MLP neurons of a small language model. Each row is named by its layer, matrix (up: input weights; down: output weights) and neuron, and shows model dimensions 112-175. Each number is 128 + 24 x the weight over its row's rms, rounded and kept within 0 to 255.
After each neuron's rows, "fires on" lists the tokens most often at its 100 highest values on Wikipedia text that the model never trained on.

L4.up1008 [155  94 132  95 115 119 111 123 145 119  99 125 170 145 136 130 167 129 143 113 131 167 156 155  61 167 116 115 123 104 139 111  81 160 155 140 124 137 145 116 133  91  93 169 113 164 167 135 138 110  93 124 111 110 128 144 103 152  92 127 147 157 122 146]
L4.down1008 [108 177 125 178 143 154 138 126 101 117 176 111 103 132 117 136 144 129  85 142 155  87 118 111 172  84 140 132 120 136 123 127 202 145 138 112 126 103 112 119 116 170 103  81 110  93 108 159 108 135 155  94 151 121 153 126 138 121 130 123  86 101 113 114]
fires on: "ith", "ult", "ri", "ate", "ge", "ss"

L10.up193 [124 156 108 106  87 142  87 124 171 149 125  89 110 143 108 117 104  99 121 119 193 158 131 111 103 136 145 143 144 103 176 101 104 133 106 145 136 109 156 102 134 143 130 129 156 161 154  69  85  85 140  86 132 123 153 141 165 117  94 168 122 110  93 122]
L10.down193 [103  83 134 132 155 115 137 106 125  90 111 112 142 111 110 141 132 175 149 122  71  93 114 133 154 108 146  97 125 141  95 173 145 121 124  95 134 169 156 130 130 109 153 114 113  99 122 188 129 152 160 160 114 138 139 110  93 111 144  97 138 139 106 165]
fires on: " D", " was", "o", "ed", "D"

L10.up845 [141 130 173 122  85 117 118 159  78  96 117 139 147 149 166 128 129 140 158 124 155 113 176 101 126 101 131 101 114  80 125 114 133 123 137 138  95  83  92 129 157 148 134 108 132 154 108 137 173  92 127 132 118  68 126 143 189  82 173 108 102 135 113 108]
L10.down845 [148 174 101 146 102 141 130  99 133 120 164 146  96 153 123  95  99 194 136 105  77 154 144 125 148 133 128 142 110 164 150 148 117 106 148 140 160 157 165 148 123 128 124 186  81  93 129 163 107 168 107  85 121 184 133 127 118 156  79  99 183 173 125 122]
fires on: "as", "c", " 18", "ch", "y", "ond"

L4.up157 [ 94  93 102 137  87 164 106 128 116 127 146 129  92 121 141 107 130 146 149 146 122 137 152 145 129 123 122 116 119 140 133 126 112 140 159 120 117  81 172 154 152 146 155  78  80  95 170 122 113 127  88 178 121 131 118  94 161 152 148 166 156 133 112 111]
L4.down157 [156 165 171 130 150 130 178 141 134 114 121  85 170 118 115 145 121 115 122  95 125 172 134 109 136 141 150 142 140 106 128  97 131 150 143 140 105 180  94  83  85 129 142 138 138 162 105 124 150 157 125 128  99 124 102 148  97  95 138  80  90  89 167 143]
fires on: "up", "st", "le", "e", "ing"

L3.up525 [137 110 135 147 124  96 163 136 118 104  91 112  66 133 129 175 129 120 133 140 117 107 196 131  90  91 116 107 174 107 147 108 153 143 118 109 112  79 114 122 126 160 130 114 129 170 110 142 123 148 143 117 134 126  96 101 120 113 127 115 162 117  89 113]
L3.down525 [106 147 125 133 100 122 105 131 137 152 159 128 137 144 150  87 115 176 145 150 144 162 108 118 159 145 121 171  99 140 125 147 121 102 133 131 132 154 149 135 126 111 107 133 130  95 161 140 142 131 129 151 130 129 163  88 143 134 117 136  81 146 159 184]
fires on: "ed", "y", "im", "t", "2", "c"

L5.up199 [105 125 125 118 131 145 141 136  96 128 103 127 118 149 172 109 157 121 148 147 121  77 104 143 142  75 190 168 167 114 141 148 128 122 139  92 153 125 148 129 135 150 148 129 120 106 133 157 169 129  97 113 110 107  89 137 173 127 155 148 129 142 115 147]
L5.down199 [172 112 130 159 127  98 123 122 137 127 132  89 108  95  61 156  99 149 140 107 109 140 160  86 142 148 102  83  80  65 154 142 133 142 136 166 138 172 151 155 126 128 100 102 122 108 132 113  78  96 150 129 109 128 128 148 120 111 110 136 147 137 154 157]
fires on: "s", "l", "er", "ch", "y"

L4.up234 [ 91 107 144 139 147  93 143  92 147  93 152 115 139 164 145 102 165 168 159 106 134 117 130 126 152 118 127 112 126 155 135 109 143 135 128 126 134  74 104 153  84 103 152 126 114 146 142 152 117  96 115 148 117 102 134 140 128 115 122 132 116 117 125 153]
L4.down234 [186 122 114 131 149 167 132 168 106 114 114  73 114  78 123 180 103 125 147 142  97 153 127 116 104 103 102 161 141 127 130 147 106 131  79 117 135 152 146 126 148 132 118 163 161  98 135 113 117 153 109 125 131 154  99  90 111 144 116 121 110 101 128 113]
fires on: ":", "a", "el", "ies", "is", "al"

L5.up564 [118 122 100 105 124 124  91  64 116  87 142 127 105 124 184 120 125 126 145 143 126 117 137 154 125 133  93  98 149 100 121 143  95 148 122 130 159 125  86 124 106 152  95 114 158 153 196 120 133 143 116 115 120 172 127 103 116 172  91  75 130 136 102  98]
L5.down564 [145 116 143 164 111 117 178 170 141 169 127 108 175 156  73 153 118 115 118 151 118 218  87 116 127 137 133 152 116 146 151 140 188 123 114 111 129 145 134 110 124 147 182 157 119  98 144 158 113 148 128 132 160 102 147 139 159 115 127 125  75 130 109 149]
fires on: "e", "he", "ie", "ar", "n", "-"

L4.up689 [130 115 106 134 114 112 120 128 176 114 130  97 119 120 129 113 135 137 182 108 157 140  81 170 136 131 114 101 168  76 103 114 136  95  67  91 116 171  96  91  88 127 160 102 143 112  96  93 130 131 123 118 136 133 144 137 138 142 159 150 113  88 178 142]
L4.down689 [115 145 154 114 119 124 130 154 106 159 147 138 105 143 106 122 144 154  86 131 103 115 147  96 128 132 129 161 146 166 140 165 137 138 152 140 145 118 151 162 161 128 112 157 103 174 115 161 104  99 131 124 117 141  68 103  98 150 106 115 155 162  94 125]
fires on: "k", "o", "ed", "on", "an", "ier"

L3.up828 [155 160 153 125 129 141 126  93 152 141 138 112 106 108 137 158 117 155 124  88 106 160  75 127 172 154 119 144 117 133 119 126 132 140 117 155 130 120 120  92 103 124 145 109 191 140 121 151 133 123 124 143 116 135 108 128  93 180  95 120 190 161 132 112]
L3.down828 [139  89 129 114 119 143 114 139  97 122 110 112 106  91 128  95 113 148 161 171 129 133 130 100  93 141 135 160 130 118 117 116 133  92 176 117 100 125 140 166 146 122 119 167 131 139 164 111  92 117 124 154 141 128 159 130 134 103 133 131 102 129 127 115]
fires on: ".", "i", "o", "ess", "ical", "ort"

L2.up301 [131 153 126 146 134 119 151 144 131 131 114  98 130 134 109 129 145 110  98 160 128 102  94  51 124 124 133 140 153 126 167 113 104 151 159 140 127 142 110  95 126 106 103 133 114 167 123 169 150 142 123 117 140 141 153 125 138 114 139 117 139 169  95 118]
L2.down301 [146 121 123 138 153 144 122 128 130 116 140 125 103 104 138 146 133 131 148  73 120 154 174 163 105 148 146 117 111  77 119 135 157 129  88 121 106 125 124 169 143 126 141 148 145 134 108 104 124 138 160 129 124 122  75 104 122 124 127 158 113 101 170 123]
fires on: "ock", "tern", "ough", "ton", "en", "ult"

L7.up980 [153 137 104 138 104 152  93 126 109 110 134 140 108 116 163 138 144 142 131 104  89 189 107 179  90 188 128 133 140 138 126 135 131 127 156 114 119  99 112 135 121 151 144 104 151 120  86 143 134 116 103 131 114 154 136 155 107 162 147 115 148 196 141 149]
L7.down980 [126 116 151 126 120  98 123 153 159 127  83 146 125 106 111 110 153  94 134 156 180 105 127 115 146 108 134 126 113 116 108 118 121 160 126 156 146 134 138  89 114 109 116 124 104 123 186 112  77 127 109  97 153 122 126  89 135 113 112 136 119  57 148 140]
fires on: "iz", "ork", "o", "ar", "ing", "i"

L5.up833 [ 83 113 120 126 133 129  99 114 132 114 153 168 117  95 117 117  78  78 169 121 142 158 122 161 142  89 162 176 165 101  97 131 105 160  95  97 160 126 151 131 108 141  94 108  85 106 142 117 202 111 115 120 108 138 124 118 143 155 150 135 135 144  98 120]
L5.down833 [169 164 114 167 144 121 142 115 136 134  96 115 157 161 106 112 142 159  88 144 124 177 104 115 119  99  93 106 111 142 149 120 133 124 146 136 139 120 115 137 132 126 161 165 149 104 123 127 112 117 146 142 106 111 119 160 164 119 105 121 114 126 142 153]
fires on: "ay", "s", "v", "n", "y"

L5.up122 [117 103 165  82 135  86 177 152  93 126 113 128 111 126 128 143 130 184 107 112 163 142 124 129 121 155 147  81 106 151 155 125 130 109  94 162 146  75 142 152  94  90 138 141 131 153 146 127 166  98 105 138  93  82 133 165 111 119 100 158 124 177  81  94]
L5.down122 [148 124 116 172 126 147 129 120 207 146 185  88 129 104 144 139 114 119 139 148 107 154 118 121 131 102 105 153 111 120  94  94 126 139 165 121 117 160 132 118 127 171 115 125 120 123 113 124  91 168 136 133 117 122 146  82 151 139 153 103 156 116 127 163]
fires on: "er", "ag", " form", "is", "a", "ort"

L3.up540 [112 127 127 144 106 177 122 155 142 110 141  97 107  43 135 139 152 173 160 139 168 161 121 172  97 125 127 150 139  92  83 118 110 105 132 111 133 123 115 136 116  82 125 114 133 129 128 118 145  96 122 142 158 119 137 121 144 161  69 133 112 128 181  94]
L3.down540 [106 127 115 119 134 126 157 114 109 153 131 112 127 210 135 140 132 107 102  92  91 109 116 112 145 134 100 152 109 130 166 118 103 182 147 126 119 139 121  98 145 111 131 116 116 133 106 126  96 163 121 136 105 133 145 163 132  97 138 125 121 162 108 158]
fires on: "o", "ed", "er", "ort", "ar", "est"

L9.up1 [119  99 139 144 136  97 147 109 138 123  88 200 113 147 133 154 150  99 134  88 148  98 118 151 170 133 172 125  88 114 133 150  94 135  69 144 113 183 108 151 152 135 131 160 132 173 124 118 154 119 102 142 120  98 162 144 130  81  86 117 180 136 115 120]
L9.down1 [163  96  98 133 138 142 129 104 143 114 105  65 127  59 162 113 162 161 134 132 119 180 131 120 126 117 117  98 122 112  85 135 114 122 117 133 118 117 122 177 147 138 137  96 123 110 104 159 147 165 144 141 151 126 129 152 127 128 119 168  93 119 110 155]
fires on: ".", "re", "er", "os", "y", "g"

L4.up551 [131 136 110 101 111 136 105  90 159 109 118 144 119 176 181 136 174 113  80 104 149 146 127 109 145 139 127 156 168 106 158 154 107  71 105 173 179 115 134 110 105 142 149 128 165 145 127 131 151 112 154 143  99 130 118  98 126 149 131  92 152 160 127 110]
L4.down551 [139 143 134 131 141 148 149 134 124 110 160 105 100 120 172 131  87 142 136 118 142 117 122 132 124 116  93 125 138 124 135 125 147 142 158 128 134 136 134 139 105 123 136 136  98 115 138 153 149  92 143  87 121  96 102 136 117  97  99 125 115 135 153 159]
fires on: "ed", "on", "es", "e", "ave"

L3.up520 [ 61 135 131 138 120 145 141 110  51  94 147 182 142 107 133 117 143 133 108 132 139  88 123 101 163 113 137 139 189 149 142 108  97 122 161 155 114 127 137 123 144 130 119 141 103  97 130 120  86 128 120 143 118 159 101  90 179 139 171 139 114 129 125 138]
L3.down520 [166 158 115 112 115 105 105 170 161 157 120  65 101 158  83 122 112 127 129 143 149 154 146 133  94 130 122 121  55  93 124 126 165 113 110 134 110 132 122 105  96 137 152 132 136 152 147 163 142 141 146 111 133 127 150 155 104 107  99 136 148  89 120 109]
fires on: " not", "y", "ch", "oin", "ied", "fer"

L2.up514 [ 73 124 154 134 147  98 140 119 122 123 129 138 149 120 117  94 147 122 155 132 157 122 154 147 140 116 165  97 140 121  98 109 162 117 159 143 162 103 106 112 128 148 159 135  99 144 142 141 107 109 114 125 137 131  99  95 160 130 116 162 192 120 135 165]
L2.down514 [175 134  90 129 128 155 134 115 146 142 117 128 128 125 114 134 100 142 106 115  76 145 124 116 121 143 115 164 130 119 148 125  72 141 129 128  50 131 133 119 127  97  89 145 155 124 135 115 143 153 142 125 114 162 121 155 130 143 124  87  93 145 116 102]
fires on: "]", "ord", "is", "ield", "a", "t"

L3.up259 [111 144  85 138 102 144 132  94 123 155 149 127 117 144 146 124 163 140 167  87 105 140 122 136 121 125 120 145 131 136 126  92 109  92 138 113 149 113 154 130 151 141 112  87 108 123 151 125 128  96  86  72 172 177 140 170 145 144 129 126 158 111 118  87]
L3.down259 [118 124 139 138 192 119 118 118 144 108 122 116 150 106 114 165 119  89  98 157 116 119 160 125 130 100 111 116 165 146  79 125 129 138 132 156 137 136 103 139 110 119 173 147 162 157  96 125 151 162 147 191  96  96  83 105 102 122 123 102 104 141 153 160]
fires on: "or", "ent", "st", "l", "en", "le"

L13.up1022 [143 125 179 116 119 133 201 121 105 150 120 143 105 118 141 116 122 101 123 146 144 143 123 112  98 113 131 124 132 123 120  99 141 153  84  96 123 124 109 110  81 165 123 159  81 112 136 105  94  95 104 138 123 126 127 105 139 127 150 132 150  91 138 152]
L13.down1022 [140 102 128 112 140  97 100 133 149 104 134 107 100 154 132 100 143 165 196 118 120 141 166 173 124 111 142 120 117 106  92 121 118 127 156 172 165  97 164 129 146 121 124 133 118 103 134 179 159 133 128 122 108 141 151 114 127 151 108  95  80 162 110  77]
fires on: " Mar", "ar", " F", " M", "ir", "m"